Weights of a small GPT-style language model, trained from scratch on English Wikipedia.
Size: 11 layers, width 512, 8 heads of 64, MLP 2048 GELU, vocabulary 8192, 39.3M parameters.
Architecture: learned positions, no biases in attention or MLP, tied embeddings.
Training: a variant of Muon for these matrices, 590M tokens, 4503 steps.
MLP neurons of a small language model. Each row is named by its layer, matrix (up: input weights) and neuron, and shows model dimensions 170-340. Each number is 500 + 25 x the weight over its row's rms, rounded and kept within 0 to 999. Numbers have three digits each.
A block is one neuron, or neurons of one layer that tend to fire together. After each block is what it responds to, as a language model described it from the Wikipedia text at the highest values.

L2.up495:490485520470510500453494472523478501496484499517526516516524508508480551536533496465483496474499470500500511476539487496509519548509503540463488542552525508475505518474536534503496504480512484471533483509522529479494486503499521505498486523520435498472493490469534524496536478473530498516492555519460504499524505505509511487465479481487473539484477483475486490524494488561528528552517478519504548515510520475453475445474507484549465508519490490464524519547490522526489497460478512424549506545504456500517485513521
L2.up1065:527512524502503536462475495515446469494488459494483574511489568499499511519524511479506546502511537501495500526530517459480486473504499442498501508501505517510495476481491504511521510500484488539463530492480492496504511513511481501462492496512498526560515516530511469480476513485481489525512495492456478457545472478515487534475549523508517523502539470454483448557476524459516495518468492527479534514542485492494517504516458477546518512494479476497524517449478493518457494519529510512444507504534495529488488495514
L2.up1607:518495520524494482503478494491513491496506479493511481493521484521546509522476489500438500517534473506497485515525498464494437496502502497503511522486485470545480517480476539472551471493498501479535504512505416543515521503518466526516497479443489483565522522490521494505495533535481506488483479463494528500487492474525546502524497428500525512458539509528514488462460481492518462511510504496469497516495479484452480494479513498529466543488489509533503536506511486535491490459477535497532509498502477460539516485530
L2.up1692:472543477455507535475484476500470511485475501544490502481487489495482467575493523476522503487536493512481480530527515485497502439500459472460482477516490492510498528526508485450535514517476489481503525478479479477509509494524518531509492545515539507522513486508521446446530506534501500478511522495509504531540455464513527522478521502507497518519517480488488488502478525487502452526514485521522506505497486515512529506485475484528511512527507437536522538536505450487461471520536494476509487520519469535513480483497
Responds to: Time-frame prepositions, narrative onset. Sentence-opening During and time prepositions like on or during, plus narrative verbs after a subject (went into, began, recorded), in histories and biographies.

L3.up99:470534479464532473481490473491507481515514505472467454498516476531470484515493515495498532492483468496518565507487499542511475489512516518527457513534477499490506479523490496519527508485438508550492493485536476531498484505500454491477532515515497505503480480503500494488466522504493507498479488526480457462507485490522485471491510539501487542512501529512487508464506488515549497504507544552488477512549484513497538499493542517523515497484436485520505530511461497513496497441501481537475535490469521501481506449497
L3.up503:507497500488504504528468475504493474502493490498524515522501548486526495525428481485491495501495453555517509531495480493541518492525513514473505492522495455482498543505490512471514488509490501531455503499481479527555535483509510497476495538512501438529570509479531505508499522493506478519520513546487472511500514468448445465510504493514516520456514448512515513509525470494521510556470501483536499493542555493490507505459501524528510509483488547512536488524426551520517519533495494499512502506500495468497497468527
L3.up1895:513552482526496489505512459512523505532544497482460511467502499538477478520463444496488503513450486492543535496519520533491497484517515528459490489480489495522471497483447460500504496511487509563487504507485508506504515460539511478497516522500500460504489522473507509482460495463446456529495473441523430538513497499524510510502481478492509476530540546554504481550471479499500550573500521523523480504459483495526456530532529544500523459498468483490478517527478503490538491515516512502472542502512468516520525478492
L3.up1921:449550521435488492527522490472505498480540525537478494519492504535505468526473526523488505509475498528469502510523478500517491519556497536468510501443467519509481499477517515514508521522447523509476419510516507530498479523454506544488544465541496504476506479510516521491502520494518439507470469536497486469498529524516510447489475462485439492447506551517479502491466475501537521507531508486537478472520503525521492529519528531511458468483488449485513521488472534513484517484488503494492483477513504514486522450495
Responds to: Table header separators. Markdown table separator rows like |---|---| right after a header row in charts, election and medal tables; weaker on Gold column headers, "such as", list-introducing colons.

L2.up537:498507508540444494518533471481480476484470538482501498474494453503507540454489507491480491486504481497501539527480535477455542496534507540483501480533484509491520477539482528489492478519542496519447524483462468471493493500510486515502488498481537497468498456472506528436494527489525456502495476530519496529481505448471483520558463489503503506518483495486472479504493486498457469487492509507528529499499520513475542492524467540475486502460523528494448505543504479538475482500505510502477496483520532500461483507492
L2.up769:505490474502506512520471510504504513469494490498508451557482511497498549464497531473516528474494498522513516495473547512494514524503495519501481539457488517531472497496511489467468506515508487542520491498460480491534545464487529481496490517487534487521560456568522509530515518501504500518502533505501529499474512482510504473526511500508468491539448473508506499498535496496512467530511519520558527494501488468508495488484453521492503518473528516504486478454486456493496473498523497512482482498537479504450495479502
L2.up835:521453461502518535531479498527487490491477510535489477516505553555520492473456508471508537487496519507485514532497496541522477476514487502519519526505546447522504517523508513513478465521508530514551478480491481548502505510528503476461485521491512477505520451488490501516517494498544495474508497479512508537492472489487462548526494503491519452498487477527501533451493521522482488517441499504499549517521536508456498443516469530495507537454531453504518507491497440536538504472481493494487506517502508468492529482505
L2.up1859:505510517528488482502490493467455527530505486522493474527486573477474512474468502486491496546501492489475522541495507464480501507493568491512491504527453520478511504548485497491499460491519478547500490511421498515494492487460513464506532458467468528520469441518513537500502500507507459442530512508502517543463470472517504517528522461514502484512479479505484549530501494506493475487511499476511493485504501498505510441515461488510486489472505508483450481469487464507500487555487457492540442495514469504470512461501
Responds to: Word-joining hyphen. The hyphen character inside compound words and codes, as in COVID-19, fast-paced, long-time, All-Star and DD-114.

L4.up105:464529507520492493477507530502510520472481507506498517541538508474503532441518555483503484510499523555486477520479543513476534445545534511498460501483475528509517478520492547498482444500513474518497463515493504521504500478489520473512485428495516493507494518478521483509492495510518505510514429533480500487502496488487471510512507508508518477456497489484511500504498501538495463502479474486530494480556505507491528545518523543494462530504449502520535524529523438530528505514516507476489485520526492512502482512513
Responds to: Hyphens and line breaks. Hyphen tokens joining compound words, names and score ranges (close-up, Jackson-Hamel, 0-1), plus line breaks ending sentences or caption and table lines.

L3.up267:504526490499501478487499494431498483510533528517516512524532477522462509522463520495533452433499508497483520499440537478472493492545491570521524478505493506464497474510489531486509515512464478535499515494489526502490519501466479492508523508501497490508470519524524485510527484472479492515461516499497499533531494510513515488545460480501516515483483498502535473503477480488458508490504477486506503504490482456582548484465541504548488475466514487503510439500469490470527508541499530540467509510497472495484432481484
L3.up1434:523464514486480481524556503515510469489489531503463535510551492490434520517493484502515474510512484456550522461477536502517547548494512532507472517526506499455486520520480524520498472457534539497506522525509526509509498473534485515489513525487516499465487478507544474514437500498515499436542553504528491492510481498493500460466497516483497487519497497495463485528500533502510490470533511496500487499474478538466532494525469528523513493513444506500496512483493470502488537493497531531481553483494503526507472472521
L3.up1761:477509475495492433464512544495503560484450538525523500515492458499502486487513506536538499442498479485510488478467515494468529524538497515538486476502477443515478482544524556517508422528500532547487510503486509471496500489495474529482539527509481479473485512499504517533482511489496529491498468478514469458476480461512518515446451466483527482507505479494495497508483551504513464486507506542474494537470514473529492488496478496488483499489460540545474491505518459527461548497476519498469503520503493477526469466498
L3.up1859:510524510535481460460503528529509494486515508547446516495511509492507518519507497480476487484498426497410486445512454458470494526472475553513517510529456465460490472495491496468475524499507520489541478465478479530526516532489475514505513547509541505459459504501540507522490501524513472525489495528508493491513523506479487492517494511471473483528517528516503463488491489488441497514520525522499501485435516506464501512454501548497540489443498461478472485535465493483483513511469472486523524453508513541504461505489
Responds to: Infobox fields before dates. Colons after infobox field names that precede dates or numbers (Release date:, Died:, Opened:), digits inside such numbers, "age/aged", and partitive "of" after one/most/some.

L3.up652:475496510448524502506459510529513518511529476481496491515518486496515525476497542493518481462510494475486520491484584522525467509498480534496534472516505532528504520450531494490503473494517477530503497525507487469532455525487457480477497496477521486503466481497437489492483543511530506451505529520486502507477509489509530487521486502530479499520507511453463509546539511522507525499492507489467536474505519499498524510490480473491479477520527496538526494525524514494485471538512496531496518510511501481494509522493
L3.up666:507532512490519482486468478538490487508501463552467553521485484473518452519475547517505492498515497524486497463542513502490504477492465504556529508466486524503495474507470491466506491502523510521476531492494476494504446510522477511518519488507503489555512472530526492506488463534461489503451499504451522511500473492471510496529542535507504492508510537518514473505527482458501517531506521470507530534520480485481507508451509465527463532486496496519473521472473450481492517471478489507460484497514518451514465500478
L3.up771:488520539501461482492513442512493472521531484471454505519476477534578464482496545528479526533486533513528513496511518540485500495453494562523498477476498506493478519477454467501473494516496466487460519501470452523503509484517475555462485487529498485489492497513499522528494517517542470518479457518504500486486461500524509493527506557514475531497494478492544467530508479454534498496488508498533552474527519489488448480504524469475501488504548489542489469488512480524508466496511527502524477478471502478497459507495
L3.up1748:498538501483550468479497499523451522502518447518474499505511525529508496485496483488477457511493542544488506510464514512483500517526493519568500513487477526453516512493531485505506458523463532512504493505505497501448468482492486524499513486490475446476528506536509528490554474467463500501496495474496489507519519470463534506525447502484498497504465479507516507513527550518527510504478488466526506519531481462459500515481516461540441463531518480508493521519499514516462493502467480495479493477505468491520487492475
Responds to: Preposition "on" after verbs. The word on (sometimes in) right after a verb, as in born on, died on, went on; also "on" inside names like Veronica, Macedonski.

L4.up483:519524515537500478537522496472499503517454463513488517542471484496468490503462472476480511509484494514489494514418476512477471488512507500515500506477472523506501487536504500503516499507509506511554544494490495497538521496516504461511484537537527470526497505507448490478531478505527465466470522518492509509502534480538506487540539488473502502460482493463463509493514499509497490481518476442495485487456491554513486503485496504442563481544551457501483566457510484508495481466511495511457503509514496487445492449531
Responds to: Mid-word syllable fragments. Short vowel-bearing syllable pieces, often li, ni, ci, to, split inside awkwardly tokenized words or names (chi-li, Zhy-to-myr, syphi-li-s, I Li-ke).

L4.up1996:536499496494513475501481511538536502509534494511489538491548512485490477485476519516543477497493549503520517515461494564487525545458495501474526508526507504521525489515499464486510502463534438502507488518482507483537472476531501509491493512528476506507517504525511519546514520507512505500550469489522452478505460534534486475562525480461506509494463525503444482524556502532554537495527461486495489484529482503498505525478495498502463499508478497461499472482514515525531481470521461505530510488444495496482497489521
Responds to: Table and list starts. Tokens opening a new line or field in structured Wikipedia text, especially markdown table separator rows like |---|---|, plus header words (Music video, Career history) and first digits of list or table rows.

L2.up631:498508501485512509507437500489512513502483512467492487506504502536521494503494459502485482491527470481483534519480479505504538492480508521498530484514495495519500449467479446482499454529525532509514509466504502473545497518507499473501507489504488495493468509490522508507510476473502496516501485517462509468522484464513486494488476497492500533515500468496498491482497476498474515500551503499491529470489501528521519497477486525507495521477531500506526501477498468521484534507523429502533504498511502483489535479546
L2.up1585:504497492466484500454484506495550519460474485451492487494486482496508473514531480518519504545500492474522476436476490467460495476428515493527523507529520560500484532454518448526502495515520532465488486548530491497527485498554484517502526497516521508493499482496457460468502468516486507505491487507504514500525514525494526479474467491502497543520479520527488514496498531548529544524459544483501497488551492489505452446495496487477554510505514536471463558476480501504488499482522486522498511500498515517487514484499
L2.up1844:501525486490490485528470548496499469481469482470525492495473550504485516513534477514519505525508543574506484507507522509508513477504503525434500505465479500472467477502478499468510488516482502464514489515469498526497488510501482511506460493539515500442513495480517464481483508544469497503475527511464514499479513511522491493480507550523497558548511482483476516489476490513473532529534492539533534487482529539484504486476466524491503510519498487555513547500510534508449499504510491515525501496522516500509537525565
L2.up1928:500519504501542485492454494500473451548515534460486510524535526529533534531484507506557465529488486496463475513517513514524513511496485472535534446481512521522512500465507498482506438505503524517500515502515452495552486472514502475500521490532467451496518468519537483516505519478488499483517521515493522487508453505562487465499472493503495471459468506474476534475466488488509460507495470495517549489477470530524489502455524494519457498501535503527483542495474485438499564521544508490519473532494490495487482489515
Responds to: Word-start fragment after boundary. Short first word pieces right after a line break, heading mark or table bar, mostly "Li" starting Literature, Like, Liga, Licensing.

L3.up126:481501485486475485539522481485485485532456523503476482519500468484481438473458512484503458511481473461485506519477508475490546507506506507526515576493506490528490509524486523505485503511522496505476463534461483483477487522503488476475491550507487496495527495465482495463516516520558494498525506515499540495520533492498510476508490534516510505503483495509486505500475522498475488494524507498528515500431505532520484477479419532472484500507536502463502522502497443438523507505468524497496474505569536453482520459507
L3.up716:531507488516510514510505476539501485514534491488490460534526490522480482485499493496511461519466498514481528494479498535504518529537450512479530512503475420473471527527499492511479533476490500564543482508493482514504524486489499486482496470510556490466466468492460489471507450512527517467461502492547499465471525467484509480508479497530499512497486522487571451508489499529482496512458498495505472506459534485516516536480492476489526495511519492466505537481504468524513484488509474516529517502487506540494540493489
L3.up1664:467490508503489514473508551459516499500502482539488463496529465484524554446474510482482516506479514509476467525464554523491502484478504518487490541527460507537439525533524539502485475517532505523489491510480504490505477494477465488497516517524505535486477470487503522495514448510540468460473469527455523484462534438473512478505486492462506464491488498471437539482480509492503519509505530509530528486499506463500467509496490508456470559488522494493508479506476502504474509519483482452481495471488445470495476501454
L3.up1877:481478482524464498458475511493494474502484503463474509519451484566485479444489491510486488476510468510487518520448542481467540500504532484469499460481534497485514495489497470494481476448490463501479521493496482521544498508486499460507527508475465438505532503454478527531453487463525525551505476486484559506476548490509499518522507522493510519503498499441510510511485489487518504480536515548547496471485510508479510479531496495500514516469524510528524516431487454504516492513505521511467515491535488499503498454506
Responds to: Compound-word hyphens. Hyphens joining two words into a compound modifier, name or number, e.g. long-term, singer-songwriter, twenty-seven, COVID-19.

L4.up1848:478475505541524470492469475547516449515482513527507466466455510526521469481506494552486513490525518490465474525467485540530527529490492476525510542446458512541501484508476500501506506544508510500515518495482484472515520454493512501497501529456487537473487470507505540480451535523552478532512473473453526487493512484460466473518541455496547496518473507529507518484486476467480537475541486436530529503500522480476514492495472512518499491486511507480475471499511547481531475533494434504501451475514515544432514523526
Responds to: Table and infobox field ends. Final token of a label or cell just before a table pipe or value, in infobox fields and wikitables, such as the ")" in "(ITA)", the ":" in "Density:", or "Bronze |".

L4.up1037:469497488465523502487478473532489452475507493504518535493512524538491458521528501544502496508513500535492513503492476514513494502525490463477530544490512493546507504479523482469498487478497500461531488490502505512514492513498500487493522451497473491471502520496514488465464438500564495487507468482483477482515469544507540523504433563524515489471498496473458491525468526510493478506481495486488475507495486519469515521509526534549511515508497488525496513493443499513532546511530498525493459549533460520506476543507
Responds to: Narrative turning-point verbs. Verbs and particles in plot or event summaries marking arrival, escape, release or response that ends a situation, e.g. arrive, pulled back, rescued.

L2.up627:453509529500519522525495494462511475436500519535476525524538501508512547502477498564507505482473523520486501457502458493514545471492531465472512497507513532534500468536470528535461496533523498522502486485515491534502494490519517504517471480506481491501480535476521526513486544525493516503522502510513475487497474455543507472491485503436511523474514500508487489487465519506461503498476545495495500542535496510514490488503493563495482562517465515495540469495508508516470515501517469482462511522529497485540499531505
L2.up823:499496457481484480488486457552506500483545521535502503524490503487521495449499494507495520487460530475495528495525529565487462483521516524515526500524526541530488502481452479483502529500509467480508476513510466514520508522549518477474472489515465522450449524505538522526530467510481490497507486499486507493488531525471485536471500523482506552481528455505475472467490489550524523542516547496476460467473514508469495476513484497507516484556519465497505492499434487540545456479498490530490508499434518475481498451500
L2.up964:476459478478517500476478527513486518471458528469452504507534486496509497514494452531486489494534473499477559463508519560474508506458497485523455545526533531527493491516496476499502524478485500539502506528526497563518446501496475465501533529525511486482499473506520483516473481481510499517534429481497480494503528512499521558499527493484501514537503491529494490501492474510533483555531532494537499522549464494522472519501533510478512486516466495509539520492506503469505459505474477515510546457489508497481477461528
L2.up1110:471530464546512480475470478497487479496483510493483505483536492499497508499527488514493514524494511504504513501509465564528492518523457499507508487509464507484459505516495544489527476476509476525524530485510506531496488498498459486502504500488474486486453524498508519488548544520480522474524530514497476492500517548522496490462465470538477468523520499543490536517463474526502517530524458523510525506512511493490452520527521543513472509457504460476537520510536468470468481519520453525457505476481510516468493460499
Responds to: Table separator and infobox rows. Markdown table separator tokens (|---|---|) right after a header row, plus structural words like chronology in singles infoboxes and is after a lead name.

L3.up47:489493518534542458471505538502508481510477498459515497529491541534494470506538477511466499510503500484530485490492455542538509464498518559554524474490474494472521510468485554457494452522475474506487477450513541477484528546498528477469483514497518475488511423473550543461485542490476500531496464471445511503543512510508477512478517452487502448525473467518457541515516487511465470523503487525499525519472520472469491496489506501552495483511490516485480525465524523509495486469520519472485458508480484509477503522472
L3.up766:537431516547480488507518500493513519529464458500514443510534467551507480524451517489495505507460516481484541469531480511505508494538526509509512494497536476501510523468540516515495498519509528491492496464465480464526535504530530531522494536544513517520460515503533491511495518463520486500506546504521543467504503492500444495475459507496497517474511504470443519450518500531534536498472486547519513532507502517492530501511481520484510490492518499517491517513500499488446451552509502488470488462559506483504493464482
L3.up1460:508529479542499454500501503506476472499454486508506446496495491476498504440495492519470548507475517557551483500461493491466514508503501542475545482491479509515507538496529517512520465476535534538546547502504493514500498480513538471487499488557516479524487518482533512495492480530485536495503507489512551508541482463492508454494506476481505498496507476533488516456512502500464479544497449519501506471493475514518530504468480503478486516488463507440530470454527513471510503477490527509519508530503488518490483453537
L3.up1778:516498504529472492465512500503460503497543518489524453517498481442547471459535472536484484485518497467526485516500500512493486512469551512555524479461465552510497519480486474493511455496495522501443497539505505526495523488544472535460539522493525510508469478499495491464477459493453488489500518472478507488532485489484475476508491493460495522490523544514493521521508488529496497500476501524512500530467525478529517489471500523478486507448474497497444539496525536503492460462495528477511533532486529555453507495521
Responds to: Institutional name "of". Mostly " of" inside proper names of institutions and places, as in University of, Academy of, Bank of, State of; also mid-word pieces of names.

L3.up179:516520502539458520505508551479473498462496529499500529483551494466504528469510497524507476483479502514534554527502561545498481473513457484464513535530487435520503477472518472488450494489531518547461526570479450478510530467537470496500517483516505527531444487529494473544497503513527480513475470506484482542513516488520479482495509515462514462508502506539513510535480517488500462470529525547473481511523500492470462506503478487508525479473539515513480481510528522474506529513499491506483505510497526478479521440514
L3.up379:518506458549465493470509517499480489526464500490483546500532499469463504517493527533470509497543481509536520488494534563512486492470479504518503516498487518523519489497507491514495523484517517541450551502522482499495510503560482482471530489510501508507478484476513531510494526489443484497506477506488485515539515496496471547505520485507514483473495519530496481489493489455500525504494544494469458511539491462436470478477515497494473486464532546497448479500510480472499498475501547512469494487493524484463512479533
L3.up405:461495465543480550471461481487499504504464471508479494503476497515508535518492507529520505494476565497482521501510503538508465542513482497439522529524521553540506488466503472523477520530487509515484513528541474536529487494550515491491490448489506478491482433489515527483479506487539520521506485535481476506485497443507494515523472521486479499554536461486508458527481510476469500523537526547479474476557469537534510502537502541443454521480490558486453472471525509535495550495495518436509501467504514497474512481485
L3.up1826:516464559514500491477490476537476544476546462502529534484528458500430566496485517526503479517516486496465477488501512526505494459496500475447487513541479509479461505488474490485505497489504513477488541505490497472447536514495538530558464472508511488531507481513503537517523526553515514527536504510493434496522500486468524492534473452470471516517492499509483483486528470480480517504508512502470461485519485516514490519491480484493482508508511496495546498501496542510540571524518496536547473514530511532489489477497
Responds to: Names in run-on lists. The start of a new name right after another name without punctuation, mostly in sports medal tables and cast lists, e.g. Zhang Jike China, Matt Berry Michael, Kunz Andy.

L3.up177:549488521483470522585550488511521507474525479522509489473508510480540508496501505520484453490472485469507512504503507529477504524502486501548525451477501493500495505513543529453488519531520513489475470479510504474487492531514498459505498506484505496545473480509483474476508476516488499504543508515452510503488493498496458493540501545542520507480528486555452471475439494519515517492427546505441503554527512474526477508505489532497517468507547543500464480493498524498535511515506514519480522513535516535499515544479
L3.up430:463528516504480512548504465552448510505507423492502479483500511544508506507492489472462450477527525497500530467508509548503488495483485481508540506517472503506481470533500533463467498523473512531455477483485477501456506459473455449466485507542502485519474478491462525479502494523498538500518493461471490509493525544521494507529467499480507498464503535515517447492533495535522497503528499508484472492533481510521487494485536527494565468518504501524500507526517534467486515552458466520514496509523537511511490517495
L3.up1235:474519541546509519543504456568474522507496492516502485498474518511494490474534449487521486459492466485475493522522522484503508478510487425509535540512485508522449501551499517482458483498461483503473516455504503497494524507488544452484488477520514506509529517470443504518487499539504437524534470478527550456481514533511521449509471536493507488543521499505491445488493518489511502514463518518471484497556493513527507541461476540492498468534499529544480544463483565551489487489485485502553474486455496527534516512494
L3.up1802:507513483460492492521506489507486501499519487513489472518436488529490484487511480496491473487524535507510535475528502524519483489465447435497513515512481459541499533529571482478489512501498509499470476478529486447469482483441492481512463478482528506511483538518516501469515484477543470505528529497501514494475489515521507492517497539530500516509503493515513447505477522523495465508494516491462510485565465529547452517461514510499504500572550482516499504529497521504462506446490449467502496500509484522488518548481
Responds to: Foreign-title function words. Short function words and word fragments inside non-English titles and names, mostly French, Dutch, and Portuguese, e.g. et, les, der, na, el; sometimes English word pieces.

L4.up34:456505533479473502498522470538515469494519483507534441508502477471504503503481514499498461517504504470514479508468537556529530482518480484464508519552520480487463475539492500552472473497467477513510519478558463497507511503535484492524484509522531521474498517506541506496524473539510524495525494535483509508532512517504483472515459522472481502513508481507510515555507516514514475507514471469491484519507487526496448492485524490491535517499506578464505536524472486500449487506491481466445495500495502532523497493448
Responds to: End of proper names. The last piece of a multi-token proper name (person, company, venue, organization) in lists or tables, e.g. Burn-side, Gypsum Company, Auditor-ium.

L3.up270:469524504493497491518545442547492502529452449475513491469498490513484490480504501523519524530513486507471472466518488488540519527539512484513497535456482518531487491534460549583480483490532466516518486463509471545458463525516487511547475496489495526519494492490494522520503477542503533510567530478491512508476528469502542559487523509462529494557523491490502493455502474540496510535504548481489507478456522499494455507500523512494474525484500498530488502517482501492509504509472489531474498469511482511498461431460
L3.up1381:480536514464437480480518495498498512501504523502493499508540475516485502515473493494498498495533478518478483503517512503544490546510538502484493520456476480497490501496471501501511485483453432460526495511483465520493460546547491487515490527475504489477460453475524494526480489527549529485468522502484498581478518460538473500519526511488484480484465509469507480496470498519470485495534478483495494472478505464463471520554505516507542531488503461485477506472486476502511504505514514494472518499491506474490540440515
L3.up1527:461484515519494516443531521492505547536477505446460462494529512481535450471550448496549487488481486497526509472448481509439512491481467515539478504443511497486480480471511500518532513512488461534464452478475463539511515525444487462487520459523521495492500482502509544539496496510493549478478511490497487538511532492457483522470477447504520505511489482545530534485444491499510541502524518504518453483495464509481484516514528542482485490519495475525481540508494529502534503439534494498493501485500488489483477496516
L3.up1911:505487517514480501514495512517532514559526498548472490481523496505520442478480516506465469531510478494478525482465511511471550492480515515497492490508484539538511534505515500478568442502493481486548529499502525487518439480483496503510483481504472522527482497499502575485478479509511475493484459538507518486494480485528477536478517502457475478553439505476510495485507492512433467463487471481497486482523474480502481518511549507531489514476517524500504474510498530471480475513470524512519476514490503466479473467448
Responds to: Statistic unit words. Words that follow or complete a numeric statistic, mostly census and age phrases such as "65 or older", "population of", "2020 census", "22 years".

L2.up486:456506536515483471483489526488490455512526528484527509481529456487508537499477480506511476506471433506499528483448523534480469502518523504517517536526448495441505527505496500455499503522468481511497493487486493471527480504478481479511493474482513521508507530516502486524556474478530533488512492518489418551520500483509510522497523490532455483497505502458519502502485531526507489525514476512545516502452505460533518508515509487543492523510476470510542476494511466466515510508457554498471476497504522460495474478502
L2.up1298:501501506560475489496510552509469490471458564496457519532487500466479528479487486511541456507504473437474502518507492516433528477507489487504485510525499556528536482523531476497448488528499489487499515485529547514539500527478487463490471486502527493542494492511499530549498519488516524499502480462531530533465506476494522477531471473525525533490469443508522496513518506536516502555518551503515509496483523487487518541508500499518495465521529502502517457493484498479525490537487451479519516497502504479514466492511
L2.up1940:478519519489496489470494503535531466499541475499504496544449467444531450510485520531492468473525465496488533469511521526539553496455508478508505482537488478477492487519505492516511486545518532480520486515505485478509464565535497464555507471497505520555525528529498458507522536467514569536443473489498507524502530490545462501519520515530495508525522499543477488465509489488487503488489492510502537516453461458474515510499532517553475505486476508488514488501500517489477503567510555526537478457489515519475474489509
L2.up1981:503505493505504507466535489492509512524524499466492459539513473495487464533540517492551557521498483506500512471517505461472503515450505531487512531527469482476484538488493522529520481503468519458513496492509483504530505541487484462469524498516517512491496508536501479497485481532519509509524556518479480507508491509551478463506505494528487503477526490558504506490492510524519511494534480487503502501515482504511556515491509522533508536499483472497478467523506501478507498502496464551501508455494489523472465505475
Responds to: Infobox field separators. Colons and other separators in Wikipedia infobox field lines like Website:, Density:, Language:, UTC+02:00; weaker on scattered mid-word pieces in prose.

L4.up165:516460454468493518481508502489558484524480511517501488495485520482461527470525505544507506477515516501469499513535509537478521539497501518497491506499531460502522546469455495498512491490516463495491481490551486479481478486557508466489491458480486492532505528496471492546482538502506461526476479496532518528485474507498500482510465457464507498475502517477511504456478510503470512450546489501496515531517503502508553492510485509554505483518472478491487556488498519490531487469462508528502547546512541490553442505486
Responds to: Month names and word fragments. Month names after "In" or "on" at sentence start before a year (In May 2017), plus mid-word pieces like in-ch, In-iti-ally, Hu-racan, W-hisky.

L2.up490:535494498514514512456474523517446502472496489523485542499509493519486512542521513525516486533485498466521516528454489558464508510491496489507546529508465523498452459493536495525442495518496482517511507459468448478520558466532512485482463506524487521505512516519529545516512490515485488516517532492474488484501479546489464491485531489527477482514486488511481485519499510500504520491508452517438496517536501529478493479553501484487534485521523544524490476544521532494482514445501502452511475493517509515471540497512
L2.up1342:484472457492473490499533527492529485484513558481473524456527521512466516532537529501472518516504509543513533489477494463499490465493480505456485459517495486477486478515512540504490451527473522506505507487497480491490528512563512467478473480545470509498463506562506491538500524490511478509503457515492473491521452522487474491499515502479473432531481489489499491488504456471487455475540495494519541509516510504496516515566449496494496485514489525532482502448497504465497495478505487519496531535483512525528532457516
L2.up1511:495460507525493496477509522554503534476497521500487503449513537532475528478542504495481477504459498519539533514499497457499448468455471530472496469479451512454500515476508486477512493494484502509462483451522497481508480513544524527492515492474507490509515496497558526530506540520485484483503504502494473483498476494497493426502489553480469503514505463545519510507500470502534421480518527484535526504532495473473509451511467483528468471480505513470483513505518475546497519459461476512542474531492514518448525495519
L2.up1825:520519502508485467528506480501484556479482453514498516505514450499519546496522498477523533529509539489501481502481506509495502459520496540503475543523497513467463536489486441516471458512493534525491522511494520530497535509484499517492507446532511488503486468463520514510502499488505473459520496493489549500526467499508472522477481534503480502531521528501492508487493534488480467471464492479505486515465440541508521535499498495507496515512490493518506521503460512474496526499515458498472518488491513518482470465493
Responds to: Proper-name final pieces. Final word pieces that complete multi-token proper names, mostly in tables, credits and citations, e.g. Gustaf-son, Hil-vers-um, Knox Press.

L2.up770:499470525491504514500497490500484506501468517525505489493482516500490522492511477497481461464471468453484495486506482531538496504449499471497511524521512498490481502510547504480498516533463509473523481486505493474476490493474488514483489516510545475506519513531493488504515491506501522484486548517474516489474495556509493472526514515491509503507530499526515454490468508494522496501473521477449478565490511444497482507499512497443510470515517490513481510538454544495493467513497501498515498541490508523482502509490
L2.up1042:465511539455446502526486495513487476504534506501514508521450525491482493528486474498507444458468524485453507524551528504521477487483471478517518517479523469466481488499525522463522509515522493504488455512514461519524493483472479499503478537486506523527472480533528550486508517495493473514478507505478494497491503515492504488535507525500481504480533493512518449494502474536496506543478537502483472565554501518540513498491494536500494529501490533506503514517517529495491481509496471536541542512531503554529511528531
L2.up1203:525469553485460493498491488516478495468545516506481515478518544499489556483476496521477488477460534499482508484483482505507471475488476467497479495500503455475485504547516532491522518509477514510517487484489479487493510513467474465523447528523528507515487510533506525512496479531508482533533527509519490499468473498551503489529486517507518507490493445503482488499473514517500494510453518453463458477541536453534484521481506514522474530556530503488491527492483535518512511526504472530516454506512521527507507505516
L2.up1249:504514540499515521534526452545503527498492518500492484505503543507493530518454474501500479515470507483500505490488522451505480487466480485482522476498489511517506519495540503514526496491526503544498503442460499481472508518495530509482478479561506511530462484507494513498488494545490495494525535480495527513493511492478491477496492492522471516492490483575486481472472546540522492532466521478507518543533499468508448530480468535503515484517487503480496528528500515505529517517497544504523542524519513497498466496488
Responds to: Inside non-English phrases. Spaces and word pieces in the middle of foreign-language titles, names and phrases, often right after de, du or za, as in "histoire généalogique de", "Kraszew-ski", "Ko-ro-sten".